From a checkpoint of a small transformer trained on Wikipedia: a variant of Adam for these matrices.
MLP neurons of a small language model. Each row is named by its layer, matrix (up: input weights) and neuron, and shows model dimensions 0-191. Each number is 128 + 24 x the weight over its row's rms, rounded and kept within 0 to 255. Numbers have three digits each.
After each neuron's rows, "fires in" lists the words (lower case) most often at its 100 highest values on Wikipedia text that the model never trained on.

L4.up63:145125127155102204129140123124118148146097144115133104103069173109145085131173126150113179114114114139111141137133095117154128110114128107155126135127099103133182173148128128114121130155124111143111147106140151127115129115150148156138111120145113110099102141129111099061135138090155130102145142115114177126148181171092134173127164142122120114165115125127096119067120108114140137128125138106112138109077091147120100113138122138089112122107155125086132102160091087089148124114158151117136136159163158151102139146138090123145132059117162113139147130146141149116092099134115125131
fires in: "they", "were", "people", "he"

L5.up518:124142161152129105132133128133107149114135077133087139158101116117146125135112163084162156147123112152070124175125128131151175127133155131143141101127064140147131133146139121148099128164118105130172126130124078120134128120129069104108134163139138117150103150090147084156084115170175178144150110156083207133106098140115150099119162135133143127120147088145146118151120094106095114136120131165094173082160117133093140093093141117120142103130142125143122121141115105092124126173136124129149141119128113099118122132135109145112138134110124131142122136137130134116153147116132059164
fires in: "as", "considered", "now", "also", "that", "be"

L2.up101:109134103137142107134124135175129132128121148118150188126179155104112164152130191106098093162096153095164148120176124126170130147096158106147167122129133143133126096136140134144140135154110114166154151129116084142116129107141172102157143112128120125109146091127142114107068129140115099124119124137142098118124117128114138143121117110141132147124127104125132128152107110096115131120087134127118143106114089111117163162146114171110153096102148096183099087161107124111118120163200117148161121102077112155188160147120150135110120073107092123145099167149120135129136133151145140130
fires in: "council", "center", "conservative", "york", "london"

L2.up240:155121206111170121131154122142125113103122119125135136109119136111141130145172116113136124147139128096128110175125094141134145116129178148175138137078071160183178118137086080180118129098106125147109121109125135164110166102128133114118148135108183137148102116062104140140111170151107122108145106148132148098108163143148120110192169127149110129147114112091138128107141121122122130122140111153094164118144113113084116111169132095138166108133157128116155132157117120112131142103100130149088171127123103138087118115125099132118119122099135154134146168139125146117106164135109131117
fires in: "at", "website", "foundation", "health", "board"

L8.up319:135100153131120137073115129098123151141122131138129082120154108113147162141112114100138151168121145156162152155173120120131158098104101144137132128188127109111128134162108125156118070077125139148143130092096141155132135133130156150126135136116074103162127183118132129138166100128125126136113171136086160113128113114129126124123072104136113130127141104113153145058172134052161123101097132133116114126161126104127130089090160130103105120129107133117126114141151149140121145141169111110095114133157141101108131141159109179117116143185158133181139105108124115135123143140121120091
fires in: "one", "a", "due", "most", "several", "portrayed"

L2.up270:106141119120057126136047146058131139128115124147103143145114117135084119088124139123127146116136151153136141135127126136146136145155092139087113170107110116133137097173136115115105144165136118094121145130136143093093116095141089095153123142150148117168117155151128113130172102135113112127154159096158141103134110100089125108139131165098135134072120143112145101094124094106131078154151143136122110131116135091126143128113140099150108159186083149130145176119125145172146151149151116089144102114123114155173127103133087140141135125154097172137109115154122113127129127103123168151
fires in: "of", "also", "company", "time", "additional"

L2.up744:133121113156088142110152179134106149137164136146101149162151082108147091141124116141106120141126045110147137123157072104122124125094119099117155127151137110161135139185138136120153137085107136133083146134132168139106157141120151132122136150114133131167099148082101117095121113110141157132151136158159169114166130138097122090120114108116199124131101136113129156125125081101125121124146137156123127116142059117127091110120138159096111099132140104132144156130151133153156157103114115093164129155122115102142108111129095180148125132078163107134135121152097123142104115159139111113
fires in: "its", "began", "their", "many", "or"

L5.up125:117124170068131177087113138145130147137111157115110105128068120137133104145118103169089091122166145137124129116128133133156151075169130151098159124132131094114123097149119115127101089151119128129136134113125116115068143119123097140133107149140091138149162145139122138156127148118137144138139168170070166166121136149140123160131130113147125129157137132127109141128154113101111144088154128104142149074171075119144109081129123155122076128129133115154124099100144128109143134119162139088164121132151121073128090156144127128106157117153131051174143145126123158130117130104114139118
fires in: "more", "very", "of", "being", "about", "forced"

L6.up580:171152139139088133112122102158159159072079107101126158107092138167116134136126153128119153130170127140112131137157083172109154150133113154117171081160144128162081147131144118120144115171131130112150117123101145116113170125156122145129100137138146156117097126118123093053105116134126115133134145166128148118123136103145134132121113100114152103093091115129146109144153140118123130181112194130137132077137142140159119109135132162133097159105166154110144137104137170145179153098120079121113125107102107110117119144111150181136156116130147141146087166129122141108165147102136121114
fires in: "other", "it", "these", "some", "others", "able"

L4.up115:116144161153096063144130116150104123117115114129125136134160116138135121097119147196131134128133121127112110104112125171102104119117137110106126129143123106145111114087107134132137146152160168119107118091152176135143128129162125156134148172115132097080149153171121126113080149121089120170141111123151114159127125155150103134166107137150144082106166094133155121129115167137127116151155144119110125085162088142130145113103116139107169151149144125119128143137122092174156120095158141078129165141150105122124130142125163157165145076155125114194173174155130128131126150093097104120
fires in: "her", "his", "husband", "states"

L2.up298:155115201144117132122180131149132119108141101117146101110121136105144154096178142141129126157107096130135119138169133127096177142122142143196130121115096124139119141122128142190125137144144106127139104113129156161154111116104152111136151160090116113175109118113087123137120139132114096115134157124133135155104156132168138135166136137147129126145121132126098104141182131119123103157133111150098104138109100116079138122154136164075184104064123140197138111123104098158131175117126147116087131150069110118114089144120097151133149118114119145146144159108121106133118153106115108115
fires in: "footballer", "website", "name", "both", "w"

L2.up187:107113127155134122139132130118153081146136105162101162142086142153137100141129160113124141132144137139154162106083179131149161141128138146141132163126105137170114112167130152124124119077133147132117155094083074138086126090160070135131093109122129170174092151118161116140106166159088099148161140160123141141109112116073148133164153152122157147139100116136163099101127119104122090124136158126106160097130093099174116102113124128153128113149144118146127108130104113099130156131168102139157133141106108096163139140145104145098105115165122176145137162100094125154123107147114119135
fires in: "for", "include", "including"

L5.up530:104123115120167122160187093150121114026103130134112180114099122154133099172132141110130135153121126142103144130116122103148152136123146136150102125141109144126100134152121084117124137077111131145096158166076117135101144176153152142130094144151133104147145162145118149114133109109149143093134117136105092134150132135089163134159104150170131132165132146129142141096091117133136127144137078132106129145116152112108132100136122153123102126118175137090145116113131192150115089141108089151141129073177128183158143133144100101112132119148129142115135110135114120121152150149102145105
fires in: "also", "make", "made", "not", "helped", "have"

L2.up494:138120179154118119147138114062102074104120120146101128099061107111157117098156135148118133117159089133117136119138140134141165147139085159083116142141143095112113141161130144093142119066112132127093133109160106103131146147159142140128116147137147106176103172131084099093167134118120181139168164136141146142183119116110134132167152167129146127127121138150181118102127133118120086142138120133179120137154138121122136145129107129108144137130144125094161126116095127126090117103126116093108115113118136104093120085114088097121103130169115139161107134127126076107108136107106152119
fires in: "he", "their", "establishing", "its"

L6.up206:160114148119157117112107132119112084124141111120134125160138122131114139159151168115130203129205094143111166100178125118089132133135142103111120152104122149135103109114112094087102165175103131149140121100100112137146097145107140162140113191144128121124136149141130115140109108123118109112122145145119179124119132200131119134119116131119123139142136127163107122114181093115137124108118087152098153123131152166101146099126134104108139151081103121146117133202078125140105094123130124139127124179109106128137122139147121128125192107166135172119145159132130114097134116118130098112
fires in: "to", "as", "isolated"

L4.up433:132097142100166169132119158167116139129098121129134081107120098104137141067134171165101108145129105132097137104106166117113179099112161121137129106113116110151145131125105150078110112145140128154083169133108113126145131154117156143146097108167145125167115117105161111124120134083166140092181155126091154128145122143117141131142160114119099114141111107128141139104142152118136109144121144105105135108163084081129156142107134153092094136127185113106094137126108134146113147137174112140167108133116131150106168149136103148122180136164149103114101112127148120135090144091131066147
fires in: "he", "check", "originally"

L2.up119:098142150122139104102101133140138137167181123126126143138098132118105165099124152160156154123201153128099123084101109154132162110139105131107131137119123124177147083131134114128117123097130143129084134099125083122089129113135107122127186104125162156108090103115150139143093129117095108121167096111124128140107182125130094111155131114138136144107116113119142088093085126145127132069170138160099201122141094123107097136123133112116120138124165095144146109161128126118122145104155109130107158172140130106138139126080121154139143085144106121139165156131142162133075134101144124147
fires in: "at", "that", "climate", "hotel"

L5.up111:113116123114157141134203113170122154099096143148107104159104089168124080158106150128116096138105122134140176137120130150158118125130158133139128116143110156136118097173124087133110112085121104103143141169132139133131150165158147137100091112121164074138073132133155140099145119122173123103138124140126101118146099131076136133160086148171118141152134103149116119125159134120168115106162111153118169105091156112122137133123088121139100124106139169116122119122099173131109083128116095125152089079131147148151145121153123125124091118117109117162141123094130147109157099175113154126
fires in: "also", "often"

L2.up362:145106083154171127120143111120156074132124124143131087119125111141144083132110131057097118115114160113122115128153137144148115150157117125125126136139138117107076119123139144098121119148141131114156146124120142121118134084131109152137135140108124102128169171126126132126111120135198159133104136147116075150176088135140153158089110139120155105112133123132123135149172108082101137143122133161134087115158138143138141158112106108105154119108113195134159168092161104139127100169181132088176152110099143117147143154147145096108110151138134153164097119148099086106171128147114138128
fires in: "due", "s", "death", "of", "million", "early"

L2.up150:146124165153155112122142146083134122132122104092093138117097079139176078145111121113128116124139147138138134079129144125124116162144195108099125119118157110116151136160092122124141136108115145133117126140128124163077173118167139108095134153157158119158124119125120145106125111141117128145100104100058136150123076146144127091114140123124159133110130139085141144107179127137123137104119118097126110078145151164131113123168135118134128129129133181147135113090125092080125134121127115094166125120111117165113166133141108112158200200128136153131143148153135132108104121116117173144
fires in: "with", "was"

L5.up165:094104125098116125138115158122102144120142131150101143145161127137124141127120157141111146116111144125143069157160155108110195096131138118118133126127103144127136121137138128127137133150127134157132149161100117131133182122118127087143143131148092109148111137193162184086103077119188162135147130139129156076139108137114153172133145177106119138128113080118121133135131133058093083135114100086117104129190121115120133116094136167097141142158178134137120140114145120158150178113110117112147099136109109158116120081147141117116123076131121139116096150118140134149120145097119130127
fires in: "that", "was", "were"

L8.up293:117120113112102159091120165172134183121183068126114109133140136092171134133127145087119128130123105151125149146114108060144148111094126150149105128133160073129139127111162135114149099122140085135112149144145151097127131099151126167115111120108127121150136150116112118137127112126096155119158135152135166112146131139132123135109151136114148141150114151153130134134149129137186152159118171089095138147162127076123112123076175127101117140144132141103123065141089090160092165120176110164149124117105143124107149136128096155092127112100147106119130146084137159145142135109100106102
fires in: "be", "as", "considered", "been", "were", "applied"

L6.up379:127129128161149122099118104099106145131140115166117104079118111106167126167141132138134107136106114136112128127134119112167118134125142128123183148159141100153136165132128158134123136121105101123121133143128141131146119144163093156134107153141158153160174132117110140122144114178131125147154165181152142127138137072082101170162137106117127121162123087154114105138182112133107138153093106114067111094088166117126129127119140173075134080136138146115123134122128097117094120135112107083134110081101107071153127152136148132063137123144179127149139144112132105140138151109123091091
fires in: "not", "to", "will", "can", "help", "keep"

L8.up748:150140144140144121103120119137146167170098093119109107142124110109122089105108145140122142127127159095132138101152142127102103082136082152170099145167100138113188115140090157108143122127142092096115111140107142107131084191154108099124087120123103111127158150125117119129119100149127131152137152131115147084117096095112144105153129112125127126140097122117132135076106144128148104104136144147143159165153143153141117103151127089120132089151150153124143108139094123108070185164224144120100127097154115110127109140157159141101130127142153096107142131175128131157141127152107142137
fires in: "of", "both", "whom", "are"

L6.up609:101136173129173129088115117130125156128118137143096123108080137136122109155158126168106117131151137123139141154125112085139101115137156144121146135133156123120122102134128108149089142140115122143131150119075142135108125086137111116130147105168138097123161165111119140148096116132109140116163123181128163101172114086095115104089129119160130132142088117149119150107135160112135105136117143125074109090144114136145102052150126070090114125135105130138117141142115150158107158157108112083114068134120114121133100128136160168115175108151121127126146169148124135194102181109123089127
fires in: "other", "of", "their", "whom", "others", "are"

L4.up323:165148147116158122121118150159140170119096102146066109172128101144101050143136118108120173131107142106134162148134127137106160122105158143104131089153107099224133112121142126144086107126124147119099119126113074146085174119099094135120147079131127130146120184119139128105130120126139127113157108147121133165154112147156129133095130121135109133138094128133099130131132119129110115091127140112130138109116118181144074120130133105149111115142157116125161157098156099115145135131161101138122144115143095148120106144132124194137161132145121161139138123121140124159105074133131089151
fires in: "is", "as", "of", "andre", "was"

L6.up204:162119151137118107132106134125136122109166101153141108142100156121160111123160121110116091135185093098131176130122170129122135111096121088093132109124151135158113108132144127096096112102131177187120173137114114153151165143115111149140112092186156143123117144128122119154110134116123123105108098155098150169141130172106131158124136112119120123108139138111133111056163121090144127129111132122141101148114127120081122135073135161121109081131086117159111085155150124165107139165104142139189133115124135065141122150136085149094115116160165132136141121097117147124138125117110107108
fires in: "to", "as", "rear"

L2.up688:108135156108072125126127125146139104136148135132133132134126137106088176100157136167155131133140136130148083118121161107140154119137112144138107101133124112156070101104131151127162156114134126153101126132121119090175084168069112142146140124104129146117093091165120109130171127094071104119130153165177126103103177133117111131155123163123098144152106149156117116119118132179146123157160132156117128175104112107132120128121128118119143130116133118122151127117102154169117145099105142139103091185151104123128072106103137157126077068158116157111143138102135105147094128112133113092
fires in: "such", "both", "from"

L8.up766:140154155130136163109155096142116126141135125152123111109128137123163129116140120165109131096131097116094158199123110136132150138170122159118165121131118116154132098178119119107113111111128148117091139140153118132100083136106117134119119147120133129165151190126108155083128126157116128140164102107134177085094191079111110100178154113090112121136095120114121121135118139116127106113146144120131124043129109135145144098157143130134092125134139096116102117114085124096106116123138173119126141189144137110090097111141108149097162112134152147142130137118128135103166191105109108117
fires in: "2020", "2010", "2016", "population", "2009", "death"

L2.up507:126131168147155096131147131088130092112141110084105166114057113105139142081159136144145123139177131101091142137150144130191163127161165157113156170087123130177129148150161108181121119090114121150097137119152091163074168105118126105099162130158189151161098125095137113143085123156089128118129114120139151113111145101143115105168172143129148122111128151087145096085116116145094140119108109129127139131151128108106122120161134123114114091106154102137148099135114115113118145144115096146146139128122100135146161135111100121116152133136125146145140175125124113113113128123118128106
fires in: "as", "that"

L4.up72:124136128140103147115109156110145144127078137126157094128141114122149092141093122181123140107115100097128128163094116179147126119123080081155109175142113139155089131138164162153050139136201141105110137180096136084092159147149146104108117109118137128153118125142173106131139124123142151157147159149138079121163125108085122167101138126124148073134108102124102133160118111122073083118124126143140120105106107098143118147104130136117126101134145143143133139172145152132096137107137101151111145153117153130120137161157150113140126162125128094142112134120125127135150112163087140152
fires in: "it", "them"

L2.up121:111149158127103105115078164127153141133147127129097115164153133134110128100089132169139134146178123135125158164111149127152123121117130114091132086134125162158140117169092141124141119105134115131111147146075119140128161143137147108125125091131116146130038138084122116108116157126141167145164130162097141129097128135131125104155161144111135131129127156152087165111116099089097106142106127132117115134128151098159105103104137186157093111102179119185174160118123108122125150153154125124143144100142092158155153118138141121079127141142121116115129117182129110163097095102133090113
fires in: "this", "that", "there"

L2.up148:162132076098084168157118108121133152137111120186086137150123141171102107129131160109123142128077124139145121179127106111130100116155091096125106115123106120124163147150161141116109129146128158097162136106109090132111142088180117145131084133138086131179162128097140114144127104127106116111105185109087126133129120166129157152104146151119127131125143111130126103076168122052139106135110169097142112117128104135118134149129131135095118132147132143147130166128122128109137139170192125124192103126106160113198124129149132141130118127128114120110122132131110108148108125104123125136
fires in: "of"

L6.up369:123113158158140115096159127115145160154131131152114110150156109116135146119092154127116141111104118160102100095122142172122123083091103073121158178112136126119113134140124146116094102083144178161128118160091133113152129129126158162063116150095129123147115151140146146132126147118110097164135145141125097157180111178125110153118126161174134103148143129112112140147139085123094164094137111137098115133150114171115115138159128128130123128111121119131135130130116141173136103099133060153141138149156149148146139102113127085150125096136130142130168132088124129142119118158057138189
fires in: "it"

L2.up694:145141178159071148133123137099123104112118071148108137134150143106107149102155154149143165096153106154117127113167119144136115117113092129106135127112134114110130149163116155060133110092140129147092118091092168131148088142139128127168160148105134112151066142115113093086201126113089139130119174140156109151109147123087113123119146147096147128108121145123108128123106115115117115190131150137142107129127158121123158137175126148142110116118078115157141131122079120136138172127156125134152101123072124130095149086104109134112128123166101128131122130135116141126091164102112129136
fires in: "by", "series", "rumbleseat", "group"

L2.up9:115111105104098132130138139124168145137118139177082116172101136145131101110116130122104160133126137125096174105126141121149133129116099135144117142119119126114141090150178101147114105140126124103098189107137099146105148089092062104163104117129098135160150133118161101137107109132164115103158127091129143158084140112158142168107107135129119152124166116141111089126156109130147077127148132155108183119137127130133104108122103129132093168142137118146112146134139131128146084179143136152158116148123161072112106159170080112118188140137115145154152129129084113126122112077122135146
fires in: "later", "eventually", "including", "only"

L4.up278:133105125113167169112141148149147118172159130108141135144132151114126116120113135134162147126164120115148123120108100182077113115130113125136089142103143139177133101135102146084145116081154127117151131132115103101115133116121116175103163108186145139097078124083182134085148090113156097136146120173089138147091176123118131141097147117108129158140079094110140151126166098119120117146145148145131146140146140156128104123161148094132148157124059131095124124104140124102133148098146161102154112157128129119151125162102149116148100138121116114166120082078125166112142143112132126137
fires in: "it", "issues", "medical"